{"n_head": 4, "n_kv_head": 2, "norm_eps": 1e-06, "rope_fraction": 1.0, "init": "uniform", "optimizer": "muon_variant", "beta1": 0.9, "steps": 5283, "dataset": "wikipedia_en"}
MLP neurons of a small language model. Each row is named by its layer, matrix (gate and up: input weights) and neuron, and shows model dimensions 48-239. Each number is 500 + 40 x the weight over its row's rms, rounded and kept within 0 to 999. Numbers have three digits each. A neuron's up and down rows have the sign that makes its largest values positive.
After each neuron's rows, "fires after" lists the tokens most often just before its 100 highest values on Wikipedia text that the model never trained on.

L5.gate363:554523444425505522556543484536535531490576487465491461524558473544489479544506562498552472535566484560476577452533506499554530518535474529542531496441549498454519454484502509495462447565480493500511580479530524536502432462558474439553463514490472509531550453544483517504487556582482508501467503442541554466487557488547452592494535622452471456567453602496522532452513519515453471558494487479533542519495525586535459518521504490458525490454503489528417531542479486517509510456551451435426501524451560477506491494509544453548499528439497470472569539564461482501447535474450520439
L5.up363:509489426498534542531473532540482544454494407471483505534522491478542478483524512593587494484593524540498475533471571481527557503505580505491500463492492479524425502485572502516553446495549467543538558515515532567481489455533525467516517479434416508477466546529450517493509492519581475532515466500487508489497535451466425596478485566531446459526555552490589544489579461452402489469484518497508452470478479514537484512536512497499568519490513498527415540608514532483515526397546466506493563537464548530492436457463534535521503520482453498495558520524452489489502499554505414471
fires after: " B", " C", " re", " s", " c"

L5.gate105:467590521525456457497506523462532426512494561513468523583439495522522468588503505482451469570503421460548504471497437565431504497515413581435470502510536489568563443472475491481542545503532479506520571546466512522524552506460540504529536501460516543466511495592514450537508518460422488533508491549556561478415561622500501465543484483527460460556515555463524536459541490514427478464453456506511463536521505495462442478520516489507515534491551437509481492529497512542483548457525504438430580530579473506494486515496496510458549475491478454489541536517442540488490509487458518442
L5.up105:553496476566488486511504525490507538469550466491492448511508478481461424493566431526445464439522517599476543483389461451513554518482531547527539473409447463489430469526448430452539456441453505528523451469472518535534607472466461548515444511507508448507523531559484462546469462534477548487562535485500575515505550436557449549487480502529441528511535514524592508496537527482446483538556429529455502498502488471451468454493544526477548517488540503516486511491457523428511527472458540515483499554511555507515478522497500455551528465524451477546480466447420452476470473497544513475
fires after: " C", " G", " c", " r", "C", " d"

L6.gate544:475509429465472541524454480500509512564482580507522516544463497542510526463549554494570526553567542567524545513505552457551513521538508529393528511512489541476487480495497498526471478489454478453448510508536496478446517468540536425478519485578516508484441439534463490473492526496553565462525495464493453566469455533521471489520509463454458402475472455585481491486542557545547531449516519445548470499530488499492582522549527435495512539458479517507599523462497490523510586457559553474414489465539476455493525555413483589476479547558481455540424525584534519501461538520514518435
L6.up544:503573519477463505496517403581535468510460429502562452578497468515553534460440493484522489508472598529519487442547541551530520499574481460547458517517555473530484430592473448532478512458542503457507515501518553511458478508485471510501549538517550454512437479478434459515527472499475445496436521441459531464475484490532484546470431529565527516499550497475568539447527539511471505513479527543526436492543490464511530479583566500395521484474485511471488453565532466467393502438521429511501488520495547510518546469459504471497506496425557478531459472452526544527472550556391436492
fires after: " M", " m", "M", "os", "anc", "ot"

L5.gate141:516515503571588446518447583459504536509459444432492445511555544443416476487553519541428510478485535500458469501528467553474593510586543443511517449497585525591538502454531540539493511509516481538454453476447480463477518481497489488449485520505494526541486514533524493402496412482561527523518463490500480480523390442584506486474454520496538586479484494510518445477532518561484584476558527556492539444518553524447534498528459475453459464459456425511486492525489500452479506500464500499476512470504572594467454452481518525432587476529527530533423516507520477518544509493521516536
L5.up141:479500478457443469453457563513475499494562561502516531488546509494521503504481457518440452504503463522458507513530509593548434466489469502500501401514527543497466508475504508458470582509546480503522510575543392462506529501554485508479437522468486533492465546470479451511542439454496547496482429591467483510527545379477467564519496525428457605465521587500538447488552534525534484564522526468536454488498487489432467459511476476485493408491470538474462523497470437475444493527445420508560509434514536529504456482475503569499529436487560461519444534502486504459481545456492513525
fires after: " T", "e", " t", "on", "el", "enn"

L5.gate221:491540625508519489484427518481487517480458447535524513557489468522453528495558531511441524508521510591475527499440487481473446538484534521527491448470561456486562464508576471445444478493582564426497485527519504496473478529460540473551500498482508455545525503513558509564462487513509518494452399504462420493573446486503459540535519494519498465498556613505486500502511480522445432534533481566529472457474525488452537531456464447460460523534464436529469430467508474549492564419462392509486528407462533434561488518553496559517438516507468486516497525439506474502492489472496481495
L5.up221:497510503492531439500528546484552467454533455508467452529448539506576548520506527470463483493531471522515533494509514506436546505450565545525485498555428462506479531431420454500516465465524498533439535372518465445473478526560445445469509435511520548470492541443540498544572512459442482462516472499412483480479529505487475550492568472468540487488439607538522463481532476548514503522534481474562531526467461513492489538493499474494435525507534421482500540517520435475526506524520472493521486554510496488510478529566495510491435564523540459489517557449386483431520495550408498457
fires after: " I", " C", "C", "re", " he", " in"

L6.gate619:468435557477484572512466510521521448482477520494464538531445439499463461505451500444463514513584504554479495515432492509496488548436518489526483467495506466559546535465541504483555512516513472501533608557541461504494463521550523444515432478474537478522567531542551490504524524518525444518550518500455520453429424440541499506501507545537536577516557543466512497517472507524464519589550416565578481464468525443488461526496481573506439492493542502532500459494565495569474480533501513499477502493518547468558423529500469471424432533510469513520462557530427515439475414538524482468
L6.up619:559536598459468507446542503490498508493507482499558523479581491587405552543511536540473513567483479506400451534534432453505536487457528501440542451507486503499474462520505467540518493518502438486521552550575490491498529504549515475494503530524513535514558540450530468487499496520525541479571458446510480459395535492531521495483549534524504532504576542531492446524502504514543487554497475541473498512511475485540470427474491546450437525519552566444474411538507461550516472520537504466426562483443469495511461478502497513495470498438489480432499460591560492465589487556491467521
fires after: " I", " E", " Is", " D", " e", " C"

L6.gate467:481508408531528607516446469539522447487456572493582521448472478424485491448481477522468535529502554547524504577527492580522549473524500485460489485532481523511505483538494537479467473473441508528531598482508492536482462517517471463520513513493467480442496504481468513419501468537535553516469411442461515510499567473520486505510500494481438455547593474441522462579610454556462405399442512475498539513542516553457510433494537515470469472485487541520512468564481485496463503500461480466452519461425496551516548451558479530547546420491479484506410513479453468493457478432417474456
L6.up467:575463502558435537516566499561474399473513469550431510498522532497459463521478472527470524513485546538498448524460497589576532463440443598488487553452537463519500485547480519436468470420488553448480465522443502545437410512515530611513490463474509554488472466510516515445419427528481479522458535503473541474510546472510448496482485444511516589456463502504551469436511402567527593503469487510520435468573490478533484523542529420493519583534514534523544459541565535484439473535484540429564531480468508529439426513511475461523433444523491478526515516524466518542513537493523466525
fires after: " G", " W", " m", " w", " M", " B"

L5.gate76:453500530500486407570529487473552502476532461493509534450457562553572492453468571514491474529559532420486521509523491503435512477479461466508514535547441471434543533489501494499533572520520480503552563505476487519513568542569507472511406542498535518562509494480572462465518471545465470542499437506527487502449489448507460464524520473606484468548439529523488488430518584511555514510489494553513505470492510449453419483495544423523502565498549461488405391512474463423458481443488445494424461467516467457538547541525513503538513472590514511480504498468477449461503422492485478538
L5.up76:519536463484508578481471489517505432416576453435559452431507444520482464457501499488467528446534471488508506495536526495544512506482475476472502487433509456523514472491542500466473459512472478509548467467503490486541528480404543562462450517521526484533447506540440555468499436539486475464621451512550547478493482411478490543507532466534485546460395578533464576435515531521590417489490462488506474493493537446513526468491502534494590527566506444549496471405500547548505494439568529512541454467572518457512505449515487523508487538488470504549539475445495540416520481482496523512
fires after: " d", "ode", " c", " spec", " e", " ad"

L5.gate428:469560473545403485559475411483486482472498456431503442475564452566515522523536529411448520493471471486520509442527501520516502476477538456482462490490456520458510488525498556461548531522547474493507444521488495595532467517563461479595510524449462430508587410482484538442514499455486538459464482524485470536448522481478559459510519521447444493422531497539537469440510460524408484526552527540491541521629501523481392502503471536479480525503579484539469471545503491466403460549495499534510556472492508517553493534522449501446536496624495511482492468463542478541510515540505455495
L5.up428:502506437411530504501505567467524514497483496598458444492460448508580513499536589467435445605496539510483525450482530528529551448513473503542487547487460486494508519459580553536474553519535525513461530481567531506556497488475537440543527542496505534429493543477497478487498549516504489421461459484480506522461548475531432395489510470500527504435498522483519465439479460495524522563527474455487525517449544572520540521534533448551509517528510465460498498549489541567508487476583510459452521491543507470521450437423508551457446480534441535475528505553557454469471454449576471445
fires after: " sp", " sc", " h", " g", " r", "um"

L5.gate177:498534514472551566521481467616517546488511462522516505500524520511516439514600468488569519483484454531492575490456529402559491485519464478421465487484448495535527530624468509582503489517409550469419505497420500530535491563521515422442558509484451482459464502500491513502549510448552521497512464398546573471488562501507463521534448484556433518510483481519478466526519514486487482460495488506494489492512509538491580495563544436574474498459432496533417495469613480537467476534537533526489512495533570509464505427528577528451499588521477497510447474563507450476444475504476533478
L5.up177:493485522519478544537464407482506548510494511453504525515465570573400497482526452474491552463607552470490545478519528462474501489565473474532475542465513490578490485493487564467519454533530444480512544534466518540535491560473447475575472526368483462555411496517463526444414478562448463538521473480456546523494492434477546486526509507495459519540531478512432489488496486516410441521473496472468567474523505579469495513480496471436534588480531515472472500453508492521532455549570538482524489582473532444477526433536507494498503483569496532515484563502497485493442523510456490489
fires after: " m", "us", "ud", "ad", " M", "em"

L5.gate104:454500554490560546517535531506515569579508532493493437467442481482514462529467557480454551423426489484535495501461469462608451544509509453467473443492508408487497487474505447425547526523575515446461516478541441501454486459492431542470481581489498506514516520521481506510542493531413470556544520438515527463449504461480491426541523490493536554522476560489489561481510516543540482521525420450498472523475545505426508517485488575455466528519585467589479528468448532528420523528537478455427467531509455447518452493569453519509502437523462482440536493464544456468495548428474465439
L5.up104:448574457449574497546485454483495534443512482531546573473525468541524529535537485454504470541579494472475480494540519530444503547530473555527512531513507485518506543483503474479494523539469529528562475529548511538499515487531503537472520580531476440446527496544467420546496493514447483466535456506517534482452535433477490470538488461507486522507481534505501533555477415477549523510515514457515521504463484478511548483484428450499524464569488582513564508520464499436492482462507451446459563421503499486495532394458533545475415501565498538478455460543541431445465482546578488531
fires after: "re", " h", " contin", " r", "n", " en"

L5.gate597:451486580575455494558549507496474541530490498488435527584443512493527483552532531442504531484444485475553444491550463509454471479514537542441540540527512543494513492490521480428522507474532530586560481555501496419490440497525531502439541496504512568499495503501528520558491474475503521573500465502552507521472538574539483543466514542464551406445494544504473529529510551516462521505509476538573456517600518518533498507498493536531481474473451510470479501492370465515500528544465512517407581476574578520583532565426504557496529515538465557511552465506510516475513448488522406466
L5.up597:433491516511584498496471536465506423447509426470489498526512497465483562514556520517533482462521490497450449484388516508495449478481509555542583578451579593422534482505492462512494459465495555503465526527642478580568518514496491494554490511505486507587513475515524543441450500618479581571468478509542436538565472491525438449444482504447527500498498465452527410515496463498545541490502501446483554462553453529506539514457445501511561486507552534487472516549434476489471525526526485519464489532457487545551539537441506556526560446531517533519533515502479458525464521528505415542
fires after: " C", " c", " N", "|", " n", " the"

L5.gate375:481494540460462496538500555494512481583485453536557524602484482527545595462529530524460451478418534508574560501515466492481483524518540531549491533509489401501464474483503504559487555494475505538504510485529440548557490492466498516557494450472536507495489452443480540477498471517476553486506400530519451532538489432546507540514440495533454500520526525492506454461470527481535506513489490523474519507501516548479452432520473512519513507524548497494487515453463420488522568503550486443543578513465606483530403503458451525547503509488558453515525498448483455528488496543463476465
L5.up375:522539515499547517468510546535566549543522597503467509567500530549484497446522492498479574502526449514479552524397501469477506502420484481549538461516420519465431523490549489498475538486524539474471422499537469463480480419516512504489524490537496482520460521530517522554500507433500448533495537472520475451485517532559539530550502457505464535500572522491520466507511497471444539534520405548514517545372485497554445521458521531517496550524487457544539534511549604518539501539408516473488464564507467521451484571510479487534509533480516487539465475594474506466480466532527520414
fires after: " in", " In", " D", " I"

L5.gate395:454551534464561479533418511503518406498515431541500478519554396421458482514469482464550484542483495529522535503452484453448456534538493537463514468511532517532508577522532502437481454525553468490538472590520566464487490374520515439445507443468542540466512514514546470469473496523482478493531479546549496547541555401457510504556483544521497534482580477509452499519509561541467492513538559520560482494499497441454595472549488464470524551477479500455481475445458486561535519552459522458509547416481469492563510448427545517516538518464535523503540448566510439528510496403465445486
L5.up395:476486533553513423450435516449518486525486518468515490503527458581547477525578510473574543504523487551469518472519500438454540522476549485572461530527515580451479425521479535399545495458571476481520516516462471513502513486592500557531519559525507461549465594517555499509545434484487458547481575538475537533476480413432533470437527465596491475535586456503462463519491468600518520521521551498545545518473438471467430506507494502442487539553458478551490484496416617509526516567463472436529444464482579466489502470522527489545478537520487551490473498475460422484481500552490504480
fires after: " C", " n", " c", "C", " cor"

L6.gate316:449498541491509439464546561502572542581560523532500533432466444472513554524559455494519441540438448543489534482490485574525491455481418497514462442524497482520500577520493520541570522569548518432529460545446476465580470526458534484525505491526469548441503542478491467490548458494496512560502494599514494534446544449533504473503468471529511521466511483421463531511547528572498499493511559498466484525584517428490490480502558527526457466432455401546520419526473473518517462488500584546509489514466530482574455495475531483475509488521498479511487454450527454454464429560536478452
L6.up316:489503474468461531512452432545456474533508440461552467511500418539501482581507527518526504519507528488453500455536471547505492571497465458453471402472555486566454523477444469479459582554525487585440479518584448477480496548422527474440499507505489521498430478398521428452556456514468517475501464490470486513518500503423520419516508553527479523417542520521453441506508549561484505473490480488463487495499429525495436561580520492533480479512461466484537480453474500418568460562496484466491536550488542543488466511447488534509480463515489454490529512452522487552469526479487416498
fires after: " H", "iss", " h", "H", " T", " t"